From a checkpoint of a small transformer trained on Wikipedia.
Size: 10 layers, width 256, 12 heads of 32 (4 for keys and values), MLP 704 SwiGLU, vocabulary 512, 8.17M parameters.
Architecture: RMSNorm before each block, rotary positions, biases on query, key and value, capped logits.
Training: a variant of Muon for these matrices, 228M tokens, 3480 steps.
MLP neurons of a small language model. Each row is named by its layer, matrix (down: output weights) and neuron, and shows model dimensions 160-255. Each number is 500 + 25 x the weight over its row's rms, rounded and kept within 0 to 999. Numbers have three digits each. A neuron's up and down rows have the sign that makes its largest values positive.
A block is one neuron, or neurons of one layer that tend to fire together. After each block is what it responds to, as a language model described it from the Wikipedia text at the highest values.

L5.down284:535570479471494479487483530496499508469500491478519448511474508510481492493490548502498480475530436492489488488466494534491503500480485459486463491512495515486521570506538460483508510500536497458533493455492489482473506553514510546489516487479498517485519460494469515514525517516511467518
L5.down297:529525481471516471507475485503480497532500486540483514489511480509503494550485499548454516519521539492518451515532514483499504521476533535476533467510466465526493533514483507518499492510515509513498518514513487448534485466470519479492498508503493489487484465501552543533511522493481531522
L5.down479:532434510528535463469471469483498498518486529493497496474456499477496478518470523501534503492488520453485496483529510510546487482502515502504519471547486504515517521526477461546504472493481506545514488446510519518497486464506492491511480480454514494491470528504501448502512524511525488513
L5.down484:527475486520550480555542492508530502516510533507481506521483562515479439539484490511456490511463525497478494470484534515501525467546493472444496480495503494453501489501504483476496479516446470523492502473506514479480514496510539512487501482524503473528496480508559515493496477508497494447
L5.down541:502540510473499509482470507500544526482480495488512531446454500497492481488496497532514518529525531467478485511495539526477526456498514469502478431487507532504501506508525492531477512492519508493501471496472480499533526481506511498478490528534512480513510468535554514465531489531448516493
L5.down544:542516484505484505517531536497506500511514521456517515528496487501484506543521479497529499485482480525465497497480506516473451499510517497504526498496538495473528557502519494484510507572504522521510511480531497556488517480493528538525525475500461469516503502467531513478527467529502456516
L5.down561:514537471517520517478509506467543524496485475506486453455491523542472485496498516474483506499509533473498474487482492480511503529502482489530493473516497491526494561498527490485547513490522518470540509490468522470499506498547472517508499526495454477484518517538543541479516489405534566494
L5.down663:453451493476523449479529499530500472500484504490505517464519473517549498500458538554498486476524585440549473515503521500544503505481476481488483489512476486508528479499500506487526512506514501503515532522482517464511453519538502529519497516471517506529507497467509529523547503471498509431
Responds to: Mid-word stem fragments. Short word-piece fragments inside a longer word, just before an inflectional or derivational suffix such as -ed, -ation or -ing, e.g. the z in critici-z-ed, the ig in invest-ig-ated, the in in determ-in-es.

L6.down45:482550501506501529509479495497458511506487525484510533458476498532539505507519503520493513464488495510471491530504498522490508517488474523509488514495544475523515529492524518562460483488449565465517483497534512485561489485506519543479477450454520499475470479480547481509459504503499477491
L6.down101:463537509505528523531486503522440438560460468444452470473487525507495479526519482489501482510507501476545497589515539502511539489503525511492440496515546476548463476510507506484463462488500492493513473509500483494493463477488494502514478511439508485507489504516482497526482494505499486541
L6.down102:470446504530494470520462485502467496518450493472487486472453508489516515552473535497468496497486481517496487467520526479497505499487470485473525563515484502489430506504504512480565507480485502542514542463528489531514498559522486481527514497514512492473494529470504467527510479518475532495
L6.down118:464517504493492492542520527458522441482476492466481493528520518511476504531558497526499519507507525486528519471489542504529456514521550551563469456468477502495492488564489488521538488549513474473521493525494495523492488527480491495470498506507483491527488514500467508509461490472542451525
L6.down140:469522552492500488499451486526534470456477479501477448496488495462526502481469502512518506510466478455476492474480532494475484471483505506478477541475502461486521479489477501521532481506515524485509472494526534492489535489475512473494521502519482524487501485459541467535493502515506486451
L6.down387:485513514477523520488476500498500542509474489518537510480551548511509488471527523505481485514531474505557548517496524467506498506506514493516470463481500523520460490490508533492553521496513520531477515482519484469509508489474500497447484489504543499490517463475466487523526492494517501502
L6.down498:503466475481490512495546543465520471506524497533512499521491481479571459504504520510455525502533491486486447500502501489502494481519522478448520497532573512529497519521514460508453510483518471515522519463488483529532540497520516494487458511484544495475536497513499530519521529545527506466
L6.down661:519498504486513475489450542520499475555461476497494522526484516498509511492510495491501452481499502472535534543505432506490524546519516462512482508478533486513516495498529483475457488479478507537461462511490520515515482527490476456486525536494525507523495483509517566522491553474531508543
Responds to: Infobox end newline. Line break that ends a "- Key: value" infobox list before a new "= Title" or "Population" section; more weakly, mid-word pieces such as sing-l-es, s-ou-th.

L3.down363:469495496470509516494509497547493511515461514477488503521492521542484512492496538484491514526446493521499441544500456487484502499528438506505506443550475513495439521513495504461468467485467542495492505511489507485512492566474495498528486497493504500526528506538488469509508474534535523511
Responds to: Blank-line paragraph break. Fires on the second newline of a blank line between paragraphs, tables or lists, usually before a new paragraph or == section heading.

L6.down85:478493483494460499478499524511519513497512503502496526497521466524476518471463525466514449493490506449493543499485430509485495507574485509472492470451497504514452495505463481486458496459512531530482483498518514464475489491478494501513528495517505446485461482512494499474504498478505533471
L6.down106:498493517523470501512485515504528492460489474547500457514501506502484510530470520448522484518435464562509514558520503472543506528479520492529506512477543420498513506494489458494479534490496526508554530511522524462501537492471476496541479505500470526534487504510493514517518500466477521500
L6.down171:523476502483479532471479492523475488491521533487516506530488519484481529457464497538448496443462495548475509525469474533524549505462522489492512518489465457496484526530539524481519501439519520484524519501506486544523490506485509479515438479496531478507500501546533530458487527481505465502
L6.down186:542510509500491489459527481524511527521492519520493509478493502519494533475488509482491526546478512507481476539529488498498491519559487455497490507522478522492493507482506466504516518527492493533472511481518500512546535560465495468520541525488497523439484487525492448502509476566514487440
L6.down255:495505525544485511511476483488474494522521515502483522465494496483489521477509511506505508514473508503461507523466451509535547508513512473545532499510473511488509496518509502527461477560489490493474539482452486477497499517552466471480528470521484475485521453477495491508508491458491449506
L6.down352:480503484486501475484537502503473487496479508506485525520502492543485523492474507504481497523501495480498510473546550515539514530490479517466461479490471496474444488521497493477538503457484517547496479475503540513513479489508531483542509549514456485554501500503511535482506481449525530518
L6.down416:480462472472493495496532493493435501498477528516532510501487507485441466489475492488496487447509534525489461533482512506472465510516484501568511506524522482503491476521492512474488527479468484496476511450481509502512521487507475476473486543520501533460463500519511476520445517488499523507
L6.down561:509524483520518513508534488454497478464486476493529486482523493523467527453505500474528509518505489463511470512458532513440530493497487545528509481464559534487504501506476479497536478473517531505513485527467486468483463485452487495515510529515511525494500542474481487471489526513531515532
Responds to: Verb inflection endings. Final suffix piece that completes a verb split into word pieces, mostly -ing and -ed, as in receiv-ing, hold-ing, appoint-ed, extend-ed.

L5.down0:512472500517503484509474457502480482482489530530501488535493493513506530496526535480504480497489511531519545521523485500508496504495511513551504528476525518479478549511508488486457509543512504477506514507487483527469483520530509529484485512458486493524530545519536453532475509457477519459
L5.down147:452470495521465511475523514458515484509450492484525484512489477466453503471497491484516503514519496513533494515507503486481449514513524515511527519475576489465527498537493500496511488517520501472463518479506497476499498553509503526522487490504488494474512453478496480502507506504522537510
L5.down182:505519463556507528581483522500493477544528522445540522485466500512486530478491442538546523530488478517515483455495511469464490499480498476500534488529461522484477464538529501517538475508495512529466476483493442485535455505511467471499541494504465526521471473510493485505486500477503485492
L5.down265:491514503467482482483478496506549507453502516532525497556536523520566519518485495500570507482547442493527521525496489529501487516520514506507518451478527488482499533546469502474509487491496527540458505521537521505457502493481487490519536542462493459470526485523519491551443480506507487485
L5.down270:498493432484467479491489468499501479532479478511536504495526518505473485491549525525492486511474494484464527481531514473513531515498473525494483539479510555477505493508468477493504517468503473525453457475494473494529482493500523530508485525484490466496495487477513516473473463497492489483
L5.down407:537499482515485458504510498494492476564432466522463540504512533476524537501524508485495485515493466514473504503520499475526502515490509488474485505448534524477486461514497564509501489498542517455545476519450478514516520463493499500510515493525494473480481526499450535489512518489452469483
L5.down450:514515518455489532506532544493554513488515434452503505486520533489504527482459446496473534529481485493508503476514525460467524535498532489521455483525496524495535530474516538489486509513519517482513446482526486447503528490522495497522521459454506432493490486494480484488475486510543503518
L5.down649:472528476536475492482528519568503533524495511460477450470512497494531549513478508515513484542483465513460486496506538543499465467482489522530472483501497498449483455503496462517482497528511538482474485498486551525540514517511470502514545521479467487498516478484528504509523519533468498504
Responds to: Adjective-forming suffix pieces. Word-final suffix pieces that complete a split adjective, especially -ic and -al, as in econom|ic, cultur|al, Leg|al, Publ|ic.

L6.down73:522527528497497523487452512509498477473495511525538485510476537488516503487485514480530509508503470520529454493474498482472480559486514502460483510487513507464487524517525541510485462467502535489461523550529493501498472463453480522440497504490490527512495497504536463503480493501498528470
L6.down82:491510478474542498519470545472494494497499516490484572527554455499497502500474512466493502506519518527508501514489515534524467518528524530514480457503511442514484501489523550511488504491479455517489532462457500486482538485499479538481520507498499569518504445495514514497490464516508462484
L6.down137:492469553517478480502474463463512503506502544517509514542483511499459446524494494486464508484540501495520495465495512459551512479521514476463479528568478495530485483505531532494514509440498479476511494513469504494506504542488495523506493481524562516527461491486481506511479489477463555505
L6.down204:551483505524514455473496508517517528489533465509467513511515502541477491520492472493530509519516528508509483492550480508485532483494488567502473473496458516473501499489532499549564490494472485502495490545516415477538515494517494477441520496509505499474494458492529498474544520510549505487
L6.down318:485520516480518509504524526491507548467500501512495540514510567498460467490500483515513489523510493473479495482485477537492528447484519502531471522467474500475481541535518542529504516488500458497465495486517468543469507463484506517491459519488480502470522511501487470440519495528499513425
L6.down374:484489494453517481496472511494500531525496486504510484459472504547504555528514473491501503579489517462500528504534455490511531524511512482524473492489482540502490431487506513530532478490439500482537456466469483477543527478468524539529487524480502507457486532525496484499461443489527527493
L6.down384:500509501521553512519512450481470507468493464501471512524515528503487511576498513494480534474523504478523489472504533471516491478453529478574490498507530473513482481504503500558463513492474472525487499528512574545464489495488486530497478515429517500512475509490558471539509532486485476503
L6.down622:552496526526468517511520510466495539500531469428516492512489484496544530490560481509533511482510478479486425506531505477493471506527523514514482478506497476494483516526539521526541465487466479452465489481483503496492517560521467514513473503516490505493489493518537471472534516489498464474
Responds to: Mid-word "ol" piece. Word-internal vowel-plus-l pieces, mostly "ol", as in Arn-ol-d, Har-ol-d, c-ol-or, sch-ol-arships, with weaker el, il, in, or.

L6.down0:516496496501499524523471476471485479544527510491489550511475559516512483481493513514463495521529486563505471453497483459536535478484504509508457474546492537481526487524479526516499561477493453498451519508525537484496506498515547486505485482490498515470492490489490480507488480469486503485
L6.down136:505509511433504515526488496490492517503553501494558502489495516534506501479532513510495454545513519491532517497544471521542497530527492520505499479511496522506492509536503476454483527502481532452508530521537526523474482529470461531468495485485496494479465480512507529477513526496450512469
L6.down146:524494472530505507467505485474460513487478477520543515483490509488515533504512491470487461468472504522472502494493572518485534560456483482493511428478530459487456486500470452495461471506478537503505485522502471488538516495498504510482491523498509450556501498529545489506481489499505523483
L6.down272:519481517535470466447470493539500471430459525530560474530492501524538479524484503509472514494442497494500477503466460462530508512466472515518540480530534510466493475503489469558506486512532493446483496518511466461498512513466510559493508497507480464481492490530480550512549497486467493507
L6.down294:542472527516524494505501491457518485500472509510522508495481517487529462511534492514537537429510496487509498515518470507471513544522493526484513490504476527480499530511506528482516529546500496548520506488547502492465498504500503517469493529523414524542476514481517530544508514529522479527
L6.down314:496499474517565534526510531496501501532479507458519506519474519559531438513518508479476500498495447489501521503516495455484488512514485503484472547514490484509471456508503512508504546468540491538497515523532520461487533479472527545478506525503519490466543498521509495489491473492488509452
L6.down640:546546515493462479510524458500517528513512495525521504530443461529509461497474540473484500570504496510508535497501493528515516526522505522515525420499543500483512465484509540482526520485503503503510522516511519496459501537517492525513481503511513515456492461533536531484481493475486518487
L6.down685:488439496511503495529480505482566502460494509553492506472525501505526483482535501436488475519504529513480509484468480521457529480482484519469531450511517481497499505456512508495494530468480528445535470544473500494524499469551472489479505519494519513539495539483510496511515521503486500524
Responds to: Word-final adjective/participle suffixes. Final word pieces that complete an adjective or past participle, mostly -ed, often before in, to, by or -ly, as in perf-ect, report-ed, constitution-al.

L3.down645:487471527516488526535482510468505487536473519551509528514488496497515522462486536467519523525448488505520471517532487515478504523459500513526511516472483486448510471463499429503478481486493516530495550520529506497509487485488511460458500500517508527443516520509530500545501494525560502474
Responds to: Year final digits. The last digit or digits of four-digit years split after a prefix like 201 or 19, as in 2020 census, 2006 film, 1988; occasionally closing quotation marks.

L5.down105:522483505491475497503524469494495518479528519468499505510481491491498500467541490455547531486521485508494446482512534539494526486521492520544544511502492500506500501497476526493496492492525519513515505483495538484483515528552506453540492460486472462498479551526524488497529485522540504525
L5.down395:461509493489499481504514525456460524491514464512525511517515487530457534475495458480546523516470479510516490518479507526524517493507482455551479487495505528529510482486472523486498496455514484487506541451473479479498498518478487501511499523542473538531498554520518504522525486531469462519
L5.down583:470462481502467489495547506519525506494479532528464432509482481485531500492513545505537511532522518495471530527463475480502504532518476482555556474511502493480484447467504530484476504470445490469552511519553504462498508485512578512478462452533504501501503496476491510506496497488502500538
L5.down600:486511447495473473535501514449536503492494496471485530495491530507497475511459508532525488525473544502457505516489489475466533538515521492537529508552478485462509486500522500467524479488506474509513490495508510518503465486544549485494482521514463495515500510537482461476512524481530517477
L5.down601:468508442453489551509510502514489508460499489511456484530490487546514469518525467473568520553466499474492477503477455531463461505477467540524511470439481510479517479501481536492475511463495508532562463535502518450525501515544507461467489538502494486536486536509503516506534473468501519520
L5.down603:483512504444516504507526498440503525514468507517501509510500518515493500480536517504502547513524514508538457506497461519450517507501533505479525487479512543509508475525465477510473471533504482489506524506488529502490534472503515505496503491544506505491481507468475517519511500518501511497
L5.down639:534480491445489491530498521470499480519467526496521499518515462513504530516498557501540533512454501522481494495506502524501497504495475508501514497520504494488501465514472495477472475468484462462502493475510524507479502502577541495486492536499485492524521501560490534518503520487467484493
L5.down644:499466487512473434504551496482467496522512547508491505480536492517495512487492491412510521513493507426522492477492515511485492523466437508502501488535517512488476458494506503546517497457483486490492489508526505479470477472468493505509531511511507472477493462551546487518479486469518493455
Responds to: Adjective-completing word endings. Final word pieces that complete an adjective or participle before a noun, such as plann-ed, signific-ant, n-ew, substant-ial, reasonab-le.

L3.down55:494503516534502523485521502515521480532451521466515516493464501519475528486481476489482490513469491506469470528506499514501432508563522465511511513509511496488492470515505523465507520483500520529479449498471496511486525506455488523497527544450484521447508490492521496510502497471491536502
Responds to: Abstract-noun suffix pieces. Final noun-suffix word pieces completing split words, strongest on -ation in education, also -ment, -ion, -ity (national, settlement, explosion, equity).

L5.down38:452542483520518524495503506492490504498467500488519490490498535461428519513501500525510513491545476467469450503514480480497541487502461532438469462496513478511546511530543511524522508500529488546456494507521466503491496500492502531488505490479472528525486496512508496471503483491473472510
L5.down53:498529493506524560504460510472460485503529478492487502535474514488470503476512498520497486454502463524470479484499524501502500496474502528503472499532487523514457498528471577464492547472514514504520525459531528505473483523486498535478482479493507495512454492493551506491515488486564526522
L5.down89:502509493507490561518479499469470496498509465546492502519506498489467482503505532491543514517506528515454477468480504507524558502475526514501475514487475487537482542496522470470543521486449481507462498509496502509529518472489531538500509501466445486495499532475479513490539487496481512504
L5.down218:509494510510482505488494522517466495530497487495448510471497521477485461496476480515509462478474516468498487482471483495523493498535508429445477508524457536486491492468459487501560458471505468479508472515490484442490489474503528536489477518503535522456497521524508493484516500473542514519
L5.down358:507539486536514499514444501535501475548516482494529456477525478446480523487494463502514515506473535496461485484512505496502565524509473486505477489528466493504524504509525508511514487488477506527536449526536471490541487510497492475555464473502513545521515494431496505508545505485485500527
L5.down487:513554472477517495484471526535454547514491492486500547522528542485527498488537520519484457477509475528495484489497482511506523510452513484452504521527572461468452505501482509522489522479476488518468516510522512519488485484510523520485512466504518526495507477540547492447465541501532509445
L5.down550:508531519486485552480539514502532511512532528453526511483526455497458527516568516538480490506496532537496489537443466495528494511512449493497500546464482473496517489493496475482473528504479494501450507492530487489483544503493502504505543474448478507520537456528494502494493454474536510495
L5.down629:490482525497480510516489518533497476469495487542489487518497538538486518510513545484499527518543531460491518522490471506468537518486507498484485531506508508481512485459431483501518476462487501473447491491526500473532493477524504513503476493513486534506507504492501497527477501512467545526
Responds to: Pre-predicate linking words. Final pieces of copulas, auxiliaries and adverbs right before a predicate, e.g. was lat-er formed, completel-y destroyed, bec-ame, be-en, m-ore valued.

L3.down286:535459491502478493536542500476485510524488490554491526465479525506503495495506510508513475488488503527466529493547538514519520454473492553494503488523520507488515579496476483508510513499460483482540497495519484483551499494516508489455458474473535506515477542508462459517481508519501510507
Responds to: -ize suffix z. Mostly the "z" after "i" in American -ize/-ization words (criticized, mineralization, canonization); also other mid-word fragments like "ra", "ip", "ou".

L5.down152:490478518482500542526500473519499516545449530508485498490486487532492499527500579506493491500424486545505510477477522523515477499542492494498513427491500507519476476529456497491528482504501499500499482488519527514505455503505477491518493558493470475525512488502529500477498475486474506474
L5.down268:476508472504485485471526458512494503497473477499482528505509471487487557516505529513502545522521528494483480549523518508508514516501515468506543510491454467479494466497503497528482499461473535462487546512489509470495484519459514473513514522459518557560478456505513536472561511469505476513
L5.down360:468522505480514529435524516479560472491541502503501503506466496518531482547545495473479511505486461500500496526524504481486550476510514492488454468523495478507493523531482506482492489477509519434485504484493487506505474529528515504456503518492471534507508468487508490526465475541464510513
L5.down459:487531550498533495538497518504489486508454453508491464493472482480457516501567522460518524499511513463504518529543542496507491508476505508488508506464520475540530506487472522495476515493516452494534513480519493475492544467468499522546507504511489476510517502480479549457509477498460500516
L5.down472:504468479518499497465524579564490504500477431502494477479522510462563561458484504469491442506469512492506521550503508510495467520491483515503507495508457509510496510478467471496489508502508495477476526483479515507529559494496484527524510522494500551510468504476527537501511501506533505491
L5.down492:469457507544489523534482481475492520524503438536502480469531480483466508488505503508520487542504498499478517527457468528525528545451489529466512473473491485478543486475505527491467494494457489437483463519536471531485514485514536475532504511524504492502455508512522515527493510480482540474
L5.down507:508500491491486546514523460488517500481528491479525490457523517471516508472462485541493502541483538535522512560481466474536553528516519488498492483496461492494544519523519547533508483521481470519496554470538511476499499557542510515513515466492486559489490478481520539499519475482492540503
L5.down654:474519513496510427491500540506481477560501535502479473566541530498471508516552482501503486518475499513443477473533520538507480480498560512511517507525509517493482478490471528502498554521489502465523492475473469516481461519500477477508512505503513553488509504504517447513506510512474478483
Responds to: Line break before list items. Line breaks ending a "- Field: value" infobox line or paragraph, just before the next dash item, heading or paragraph.

L6.down67:498508489538487471436492504481506522496489471504475484526522501537466490452501451527544527516435497542485508490528512453523495530504469494519503496516459448515500504506569472486522508461465503512501510488506494481489482498519497507546454463559486456475477507536524468478510427451523513544
L6.down304:502521482497485504518530448510493511530484519472490484535505500516510483487459501493483495536557502532481478509526530508504526536510492516502479526477498505496457539509481501519496466506482460474502511523485483537503507506479477469540492512456538499557517551490545512518433496512539521512
L6.down382:464515467469520519495504517477490485481541521526506530516520512497431511528527461511509514537485511517498493472490470460476471502505487493481524509493505484518581485484487523500507484529463478530490464501500473502477523454470471488505516491531490553496511510467539503538474475518483508487
L6.down391:520497539483500536498477528485490524463513512463525492498523485493510484501506506495486451513518502515511521506462487488503530531499532494539527458457560467512531527537529484500523524477453519488515468464484510493544469516496461488504475493541503456478513506547468492530453454483462497543
L6.down440:516520486484515473519497512478509491530493502507512528484535501462510510478490521496465527483484550529500483499514479490502490510509546515536500527474549475539473472504524475555497491491482485494508483502501527450546477497513484515465500537503470466490513538516527472478477550476505483510
L6.down499:517472482513459511499550482486479478505504500506513489538539532511480479470490528456471518494491499497504491486519489471521535518531501522488508525506472496513511525480451479491529471460521498500521539497499524482488464492520487501476496498519472496503530471519454477485539507575503473504
L6.down597:465504503500511485504528498507501499480522554516548459563500495535521488477519503457493539522509534505462495473506490508504564492505528553498476527503559478509499515480525538515525525455447531526512515548508511485511510486497505514501467475534476488513526496458518469505494469506501516505
L6.down691:473486545486476464504467516470502531516483504493545484471529505480470508521548493437453522514504509495525499509505532507502508483486505504510526526488488514454516563481506485494511503504511528496462486470515493519534488539553511562458522462493522475513503499534550498497542486498520507498
Responds to: Adverb word-final pieces. Final word piece completing an adverb or modal split across tokens, mostly just before a verb: als-o, previous-ly, the-n, c-an.

L5.down19:530479513520470509513493497521463478534468510469537521468515472497494514476529526478516496519496477522527488514498473472497500495505550532512517518500518511503514504504500492523475510467542475524452500488502493526512494508495476514529482468521477517486466521487513504525447480489529499511
L5.down23:501484483498528512529486451458524503471515508478484500476490497452470526529481486483518488494486510498496483513495505453520517513506481512533476495486457462487489514509550537440464468477463532541496485550451542522508520483535542530502503503509492499561531484506494487501482503486510578539
L5.down103:516465505520535511514535493475479487497499533459464513497532510496469492548507516497499484516465483517509479518561500535490494521450502530542504518495512492491462476452503477505475528496520484525503486534455475489508460471501464497523498458486469521469484548537505502488519504474503518496
L5.down137:521515517528512500483486475474467503549492497521516515462477475507491511526468515479479468456509479515566505534511516475510455519521541515495557519496493487509551514504500499504482510474531502491489495508485465485531500483524514503499513505526514474506459552500500466506491500530467480511
L5.down245:487488494514495494529505521500473518553491488435514501489480481490500524466468498477550499528511481522518503485518531479509463524501492498484504443470488468479506548545526511535513533486503507504517525482446469492485492553511467511527488488526493504468519513478530476460502465492476515477
L5.down247:483506521511466496498526532558491513509530489492499518488500473490494512521534508496462493515460503541497471590521472507441527497519470496514450474455497446550467493496510481547497479502478470463432538494501470467498513514491488480489506487480499468495515512467493505501518493467524525533
L5.down273:496500485521532566517535461505513502502532518479530488520446534514523454497537489520451533501543481488496525473490540521519482454483506513528483514517514542465534493508484462503497507509464524522442518511502508499488533509511475482516553565551468474449520465530505450512493501501479530499
L5.down703:511489485487502469531491474520497491518521466500528468534483477494523497458467471515532503497491497493459553478525445484461490462488527502547533452505434524506523478472524539515510502475465466489482517483486509536506518476497446462466472490439498520496521529504511530453509495563490518492
Responds to: Word-completing suffix pieces. Final word-piece that completes a split word, such as -ing, -ent, -ation, strongest in schooling words like stud-ent, attend-ing, educ-ation.

L3.down698:479505513472515525526526527433531504460469499492548531484536513473480521485484501507496504466487540485526509477480518484480492533506524532485500445519513513507520465518509482508484465510508508512523538498516504471509450532537491450482466508516501511424492506494492473444493503471524484502
Responds to: Word-final suffix completion. Final word-piece that completes a split common noun or adjective, especially econom-ic, plus polit-ic, histor-y, Part-y, Cour-t, Secur-ity.

L3.down314:499521532547498511518484498479481525514478486515502488508470538516478493548511511516487504472497509542530479477476502510487533495505503493481468510471495485494487495491490481518496515466536521501443520487493485497520471493563519497512499474504491550529553508503497506539452493536505557504
Responds to: Split common-word completions. Final pieces of common words split into fragments, strongest for "ost" in superlative "one of the most", also als-o, betw-e-en, original-ly.

L3.down339:533522491473498516481480475493498489462502471452535506487475537463502477534520515510511499506511515497490487507474524453557474496505490477493538412506502496467484512470509495504476486520469504497533432492457449540521574501521490462489548511510463515520508476467488515461467509466547482492
Responds to: Mid-word vowel-consonant pieces. Short word-internal pieces like in, on, ol coming after an opening consonant fragment, as in vic-in-ity, semic-on-ductor, abs-ol-ute, f-in-ancial.

L6.down56:484510525496483495466483523490471502498530480485518464521475476482480478453527532530480504480485524532546518488487473477518491474533467534496530521485504481482520515512477509512555540518509516517494526492539477507482483494536532532468515538520467481518468435563515485516502497521492505533
L6.down76:475484527499484488536465477451485493532511500499478510552475492520500505464493505488459548489452537532518522546497503493557516499501471515537492469497472517504530487495531505486530483467531565523490500503512500482487503524508447513472486546515527469496557493479468473489499520472521542528
L6.down327:514501524477470478486530489482581491507514534508486506528476463474459502497473492517536518532464525493499526506556505510488512476506506485510533514564519461525517490524484484512538516485533503500589488500466504502498520530508445511474476479449494506507514503509516516522497518525514515486
L6.down406:504509476458483503497528521502463503521495528503435507477510481507474521458488454501493539519502465501481483535511488493506497527531482490506475502469559477468483505506540474527501467490486526493490490488497466524502462497502482453495523504494510513492491494484513480535460501470533483482
L6.down468:533465500521505544511490495476494488532545492484483496481473543486505504534499549484462497516505490523469518468518485498527488500521493503527474548545488530457450462511517485528537491509472532471530492503529452464528477504481530522503467492474497519502467518512495458487500510490530529512
L6.down477:463494448454480490499516524485499478506498491509513495488518483521506541513505518493441477489536510491526541512463504522486492482476526488469504486512520500523511551545524503517486525481501486513514494503444478459504495473477468504468494521512481529479496479522513523482526473500510502541
L6.down581:469523543475462495508555487531553471495470524509527489492504528492513518455475529515503539523546504464481462492454578489468473502487501514481523483531488449501465528544528501519485495484556475473518513519506456458485509520488495506494462504494504520512492474485495517540502500482489490500
L6.down681:533515528501467516518482480538507483501508539549481509512488509493498508503448511531520511474523523503488471467481537521523520501530511479506508501511467484456512465549489494504506465514573508508508501526483469502486537494516496481539492475492503507561527506528484487509514489528524506480
Responds to: Mid-word verb fragments. Word-internal fragments just before an inflectional ending, mostly in verbs like capt-ur-ed, purch-as-e, acqu-ir-ed, launc-he-d.

L5.down14:531474513511475472511520529497514526485457501479468466506523471503482471443523533484515540515536513487494487523521466532501527485512474507522443487511505511478479462515543498509529538483487486483499539503480499512508538504499488523450475553485498497528477433495489531499476473504499503514
L5.down40:462486488475531508523495543487525506500509519452497508516466515482473466483510526547552509487532489467466523493508540517484472509504477453491489528517505527468506534541489480514484507509496529540493510476492515457496493531494527497528545516474512493513482500537446489474502526461455492472
L5.down142:497485503482518525485491478489481463532522492540526509510523478547491487523466528479518469478474549492506499536507520521505456470518516488477529474462537501494544470490505493538471477515519479543519505548450509476480501453471501510488495521555555457502521495500501501509512531536500476529
L5.down232:491516497449483502504529479483508485438485518527551516494479484477539505571534538517521466485503526527473505509492439523464463490457528510464518490500473498523503499474475476482539493496458527506504505466493509517453487505533505517504456491469515490505489489456528525505477505441486525449
L5.down300:489458559486516500500512511505454500513474461451520507494503496524480510492502479500509500498494503485474487475502524538500523533522507504463475462519517501486466473517504501543499476501488530470531504528464505498517487483536521525539531486501544478487500483481517522487498510520488447467
L5.down361:437482533495516488464496484463476507517541479482502520546513513507477562525488508473466501540536549483516494455502504523530444504468467499500471540511507501487514499490489498565452518484486496526474516538481478461533538468477474514533534503522508466509509503511510491496510502499475455463
L5.down435:507501525517516522454477504522482535532507487480495470500508493486542447548524479524525444513503554506499490454469435477527533575507490534477516478544553482495508516503464513517505489513490533434538503499521488535518515501490533498498472514501490502502465529515503538482503493539462447481
L5.down491:488499484502453539483483513525523505499498477466526488476514489511518488538501510497514473510461504491476468509500528490488489511526513494475479506521469484472520497537500510500525505511506492478519535452510532496538476504505475506469521439530516481543496471490490538531500516501534511435
Responds to: Mid-word "ol" fragments. Short subword pieces inside longer words, chiefly "ol" after a consonant or vowel (C-ol-umbus, Etym-ol-ogy, Minneap-ol-is), plus o-x-idation and hyp-ot-hesize.